MLP neurons of a small language model. Each row is named by its layer, matrix (gate and up: input weights; down: output weights) and neuron, and shows model dimensions 64-159. Each number is 128 + 32 x the weight over its row's rms, rounded and kept within 0 to 255. Numbers have three digits each. A neuron's up and down rows have the sign that makes its largest values positive.
After each neuron's rows, "fires after" lists the tokens most often just before its 100 highest values on Wikipedia text that the model never trained on; "fires on" lists the tokens most often at its 100 highest values on Wikipedia text that the model never trained on.

L2.gate103:083111144099137142108157141097168219122127124139114148115142094081140092148103173111108137129145151148072105141154082105140104160123119183130073107153148100150184110128123131146113098084122101083045159146113145124065161113068126094115070143097097107071109188118190141162131116163137151128
L2.up103:077127149107096129138173111101181103132129168134072226132074112089137157155112141124069175056081153131140105076115087129086131109123118144153117153158142134126140156160156108156092120118143118134093181069127151156100140110066137158112089123177094167107099105118166103159104121165100141093
L2.down103:121145082135055133123173126146114107100176150099096188169103144139122160119196137190065071119143145176153144139137088130089099170134166066123141102158153098179133138117135173152132163133108173130088093149118151128074098175090074135114161127136136112079142149113125126097122105150101097174
fires after: " M", "a", "t", "ur", "l", "o"
fires on: "ch", "ich", "ure", "y", "ice"

L2.gate26:136139127164196134119125089143200156151115158153178110103162113156153086092128098143140053081119143129110060085138174149161096173120146134127117163100109145133092109151133103060106163186146117169171079128166104117104146175155121076112135162166098089097091107104139136094138184129175207187
L2.up26:104125128137136169103193099077140166101146135149141084094113168092106126151134140075113152127130133114094153144093147152204101148092177148093175150103115082097114124069167113110105153129096108132188154166139063090152190135110127128111071149152091112172104164126136132155123147135122174147
L2.down26:094142106122098126077136125067125100115225105029109129107145134126136132106184141118140162193121096124115180108136123068119097100122185187168141152074097146142073182111137093092128113191118149111141124153093123180107172068172141088137120091149106183110092107176122146155089131098144118148
fires after: " g", " N", " I", " G"
fires on: "o", "s", "ot"

L2.gate19:099208113135195178107107132130088126120121102102100134145138127102128155112139094111089123115126117081100097099131141187127125116107123162125139097114072133107146128126123144176113182089082077121148061133095061125096073146089123151151112113095136140156093150190131118111147090088223149161
L2.up19:133072078167151162137136113118097103161090068062109125148138160111143122083124153062051166108118111107073134177082106115139127072139154158132170164122131151110144111075108114120094204151134118133108107149146144076163073102179139186204142108062125153140090113144188130162178102125185128196
L2.down19:064092155117198165114098147096188152110220093128092208159160126174099083115104122084115107131099129090095115057166135148132092133113143140127137081134125129101168132132104167152101115108141167133149117158097154170154131093120171147141084049120133134060158145154082070158089144132089151116
fires after: " o", " ", "ou"
fires on: "ver", "ut", "up", "b", "ch"

L2.gate240:130179141164137134058134110169144129134087164160140144118155158103158104157096148135104150133099105132114132164106098145125163129095175101146138104106142177171157129123103157131136106071179102143153088126128084144152085184150138155095135068109102083142174139172160148145089163095171120209
L2.up240:205108099122109111173159154151051126149139159093109131202153142121105086133120111141159085146140121100118137163141122153119135149157145093189135146124109188164179137158104165091110163177110135106104155153158167152174120111085138122144098125183130124118126072182097110119177143111118111116
L2.down240:159124135123098091121163120168194154111103142142117151108110153140111130134068111133165136074099221083128146114188182132159146115163137130141157125129095131143143098140129133112145164088119152131091135159143124070242118089175093136172112103103178145091073131114123170144165150109123124122
fires after: " n", " O", "O", " E", " F"
fires on: "n", "ear", "on", "rom"

L2.gate197:151143154139134148061126115154217151135085094088143137126169102117091119090134085180134109123122111141140120156083076146079163101113140136134114138145100115117174133158095140134076116093172125131102125117090069154174154163150110081139100151113076034084109145099124134105135160097177147123
L2.up197:104116134164096111064061146061138154110141131155064173124129138122139103169059144144122076184151088123139137163153130163133214117145159135154105131145137152161076157130120110175142155094130088152088142104127142112134184136104167110093083107125116164176140101188147111189105107159130103167
L2.down197:143164153122148144171101096152123140119058109138136133152189089172136123117154161168128125141124115116143115177132118104117153100095107090159079127127087138116141129099125163140083133188199146138143126102162152059143164156084130083158140163085163087099114157160121112186101141130151129145
fires after: "ro", " E", "y", " pro", " e"
fires on: "p", "m", "se", "st"

L2.gate416:139095102130132191131086134091139110141078169058155083121102166197055070146123161098147094119140141120148093130102139193106113127135045129167111152099138189123123078171117070173120140110118114118136123144161116149141143119101088109087157143135116123167101169109150117127122110143146137100
L2.up416:160091111079128109138083104124150136145105096120139107045106154181153121168157130113159215141115120054129130109143135142195145137145118153160053127153130113136104082145128110167100185081083136202112111153106080102100096195111210118097090097103126169088147138146107127124110037120133099178
L2.down416:146129095125119087107136142082126166145021142178123070152097138098152103126132084109154080075100101176133072102103162097157101089176151111050079121103139171126141121135095126076118125132156077133176097171141078076154129171139104133123180148136157132165116119157166176102103090108143099112
fires after: "il", " l", "ri", " L", "at"
fires on: "os", "it", "in", "s", "res", "an"

L2.gate308:115189137114120119059139115161063109148101102129111107103174124079149144128096148097107077148102196135127123098102118168103096124146173106144110159104122109097176114087111138067099195164085087119120082138140150109127104165146144204131124179092108109168113085094118148178105107091150144106
L2.up308:089125181052143123056162068147120130138132138084076096090100162110130127178144111110088115090084197078132111135122066138181106077098168093120119141097097136082181158106123157144118110174076079140095180127120151132130167142126110101137128165064137123095151110153126103170153135157101111065
L2.down308:109152150148116122135112101118180107051126154056118140080140185112144116103149202141168103153121135142131139122068138082112071138119165116121146108089115227108175161132169156127122057081149145192136156200190173147131111105105127122131105153151105136103131126131113086122128115111078137112
fires after: "ri", " b", " G", "o", " a", " c"
fires on: "b", "ir", "ch", "od", "ut"

L2.gate92:120165117126130182058158130169142138126074148177095152132167175175148143150159126123106123128142128162073104160156103185151161107137148177167143105059093134177140137160120147087114096159110095124113092161164052124095073102097121108116188106176145128109104164123137094149127141120185086168
L2.up92:103135105113147202063133166158150099110120163208144136096183123137117098077141077120130184115153097134071144155163132146136130086168146135133159136118141090111081181109147134094198123112124112137089124161142094132075129115078083111132144139175134180143106150109125043110164177070165104162
L2.down92:160083175050000161130105133156094126152149157174102110162107145187082151129121161105082150102130127145091104065191146111076115041150116097096181139076122146098098144117156136134189069060060127119169144151151134127073145113138118135139095126130137133099084148170110150109124088166141128150
fires after: " 0", "1", "2", "0", " b"
fires on: ".", "ar"

L2.gate172:205150153119100064086160084159140133131112137186142127127115095126124138116112164120128084144050135174119124149123137165165122106150141053157139139089138127094149082133121108104133107123108102104120113044119132173120146113175159084113108150138166048164164085153166121123118113140165144134
L2.up172:124118156155113126163137106127134122142150165104106140149084096124094166132111121099134157154175105153166119172165062125112118088136142109136135148106190143099088205120116100106169024091100157136114205074122136178114096089167118154128129151151089116157111080165122121077119124096113141148
L2.down172:131136140162062155129102109096151156113076151155122133121171172105119131171129140140104073121116147098114096165126106124158144130166122135078069147088113153142122114121169083236146151147107072143137047171109097097095209086137126116126089135090177107115189091171141145123102097176137122078
fires after: "ic", "pp", "on", " g", "ra", "op"
fires on: "st", "p", "ear", "t", "et", "ip"

L2.gate200:149109161121173131137159106128121176139144155136149155128121104170116113112154098137116154063148208132109136152128202094136159118107133158120157099125084072144139137088176147145118116133158184113166084022167142150129071095127074125137120129110121115113104205108132057099184142074080114131
L2.up200:114173138088156076131164101123120178117124108149107123086063161167177078146106143085085152127083136128135128130093141112166131185085190155172148118151137155109125123119163143121158183150166149174159122161151169096125145154191142044144160142149129126191179146098112119137135114107131122151
L2.down200:125147123136117143128123090123152112110089114069104089079143153171119123094154147155118101151127096112135126090184167119127203161120151127127081184124147112154142076164123087115124131087186094086133166082126082180183126116169114186119084122075130173149155088133135139074169138079113130109
fires after: "ot", " g", " G", "er", "g", "i"
fires on: "en", "her", "man", "ly", "ed"

L2.gate290:146126124115154134155147133136178165119130144134160174153151121156109177122104095097135095152039136212137082155131160121077149094047107153122132077189060123202096161107127092092145133137159114159082133105023122107088109105161178152118117127119086118096098168154087092126142140039113100167
L2.up290:123077148136112162155131144135068173135097195200127129120137157158158187124177122125126166090129158112107123135147144192153176084085192135156090122085181165126142153104108119143083146122141144124134161095112117124074115142150173153170135182109125103094125128130127138095079180131170203107
L2.down290:079159135151107106126050158100120140120119147109113064126098145160136069128115087174134180170147060125171105194105153159039123161122112130071091175095063136115125160092109147170128112171081119088078083130115135091081136127058154129165148114137083129088119155119128201151149118130128202099
fires after: "ra", " he", " e", " E", "mer", " to"
fires on: "p", "c", "av", "at"

L2.gate346:079126110130149161142190084112135150097111155070110105123120169179082078168120095180113113100184121139100153108185141141154164101079117087123143152131109154147086100111102130051073094150125132065133150113165129159167133063110103142109148095125128199085056126088114110063124128127128141142
L2.up346:132134095146109175095089124112146173110120151054093135136101213109079147210082149117091105166090159116107165066096139135100095171141169129141102081109083132181125103129093127086074159128043100078083177134111066212155195116155129121087171114097113178151093141090100178068130130116161146121
L2.down346:127112124055151181172170138112142160154185124179193155068129165119095171203127129096095136115054140115132183171140134133181126141174104112173144151195101093128074079166145131105076171177136123113152131088144195196178170167096097121162143100113117105139116127112096129112136147089120083151
fires after: " l", " c", "at", "ar", "in", " L"
fires on: "ang", "ol", "ate", "ly", "er", "ent"

L2.gate243:128093098166110141135115086135145144116088151090128118092121162119136110158095150139114109177120107135099171094141139125118109121146099144104129127124106098155106131128121008192080155135147077102086161122099129125173175105174111151121088161166132108084156124169137087110081095173138085159
L2.up243:150080039139110128183162108155136153086149101132109151130099210106146092056190157148150145171100153116134128166126172129135123110156175095173099133139150088109135163119100106159072117199123100136150216148136102125165168129155162131130121155090126189146129108148105117130126147142144137089
L2.down243:093155140144017167139094136115142098124201130129101196146111089160174120087125150084103144145122118120147114163084125180140152084147077113145130139102169110162120097076111167173141108079126114100150124136112177115115123115101150161134171155140164144148154113089134137116154123115073131102
fires after: " D", " (", "b", "p", "up", "\n"
fires on: "b", "av", "ain", "F", "p", "t"

L2.gate378:094104160123162157109116117099185152131116085095112117144154122106115159075146136084123157061131122099166119163118157163105143093071164120092083096152131147146116155123103169094126100089168101183139089111114100139105153153179142119117164171098137116068143165125140056091100148031182181158
L2.up378:127177072100174161097104129128089118132135119125103223148123109106087176154114078099168195098128115166100145089079092136117167172066139134113126128129149179147179156088092136148119102132200140145126115096093081146083058208149125183114118127131124100069133148132074127140163112077115117134
L2.down378:089167087131128161092061145086093112124223115083120083120111151093117102121108075162129154149116149116120083073155145096163054141107131141121139130093097104093085141127132175166125127146129122156136154082071138136128089063083130144082141148220133151125123132146137158073137130142117165098
fires after: "ro", "ra", "o", " he", "a"
fires on: "ad", "av", "il", "ak", "at", "ir"

L2.gate237:132191154138169101083142140157142163097102091137126177111153133149194134187084127176159130049145128098153134120131095139103109145068127173116157093109101137189068143164108172157102127115153194170104188083150088143123133113143199177112125128114096080119189093165118172129082155140148136143
L2.up237:184091115103149114190137125117133132147166104155140109191190094107106127122120144128126084138148117142112184153146092080115128127111175091108070154083161122144075137161130114163136145111158152155086204098168181143171161068111158123132088166135200115118116038121163121130190124106174154150
L2.down237:136125132098085124148082120144162077132120092143180165132096162132108140156061182138133148076130094075146174174202111100108137079100045116172128154123093217105124082143126152206159065153152140133123105071140140121148126114094124107146156150161101079090106118134124134187132134108149104119
fires after: " E", " re", " I"
fires on: "l", "n", "m", "st"

L2.gate377:164094138147153068086174142129095109157122112129100089078136128117166130127150081169146082163121124098130102092128095108096089104151168144113135130094148116157133050129164045159117131097164074141140119101091153128136128115119089201105123124135168150112176135126120110100142086158211158183
L2.up377:157131077086147162159145175123118112164087086134130100115098109177091091094129121150152150111150179151149136150136145137070159107128145094138116182151121146090101074121189125096124141097193155135142130107114158155057154076129178138146062147174150145173172113111160132114118160090121110096
L2.down377:125153110126122121162141118106101115137058114139085133107154149113146096132084106154121141127092078114188188121160085077153133175143124059134122186034168137106113159144195145086168101139120080172155067111112152181162140085084114135071133108144107097170140114119121085130135156140148181115
fires after: " P", " p", "ic", "op"
fires on: "ar", "l", "t", "ul"

L2.gate22:184107179102162110074143107107135188138128141093101060127098136117140097146017122154148075183161126097132173126051124134161091158140123132101113108110125112173080087092105128123146078178135177130122132171094135125144137105130172117108062113100127180123134131133160092112148102126156153144
L2.up22:176132128134111146132183114078169129097108146151165118082120146101156124096153113135158152107061168158124176145123089141111135179148144134135059116169159120153088147109145112118100103157134163129098127176117090183123151149094127135179050107116039146173106155195160151180091086090116111103
L2.down22:096119155129074121195102105129178087110164115142119197115153075137115105061142135169193137174100121094131130128115144148126195118130121109119153131132175127086126118076105161112145112123194126073160142173093088158132120115111185123176139096113128103132163125157141159184108078122033099110
fires after: " w", " d", "\n", " (", "te", " p"
fires on: "ork", "x", "===", "b", "ain", "is"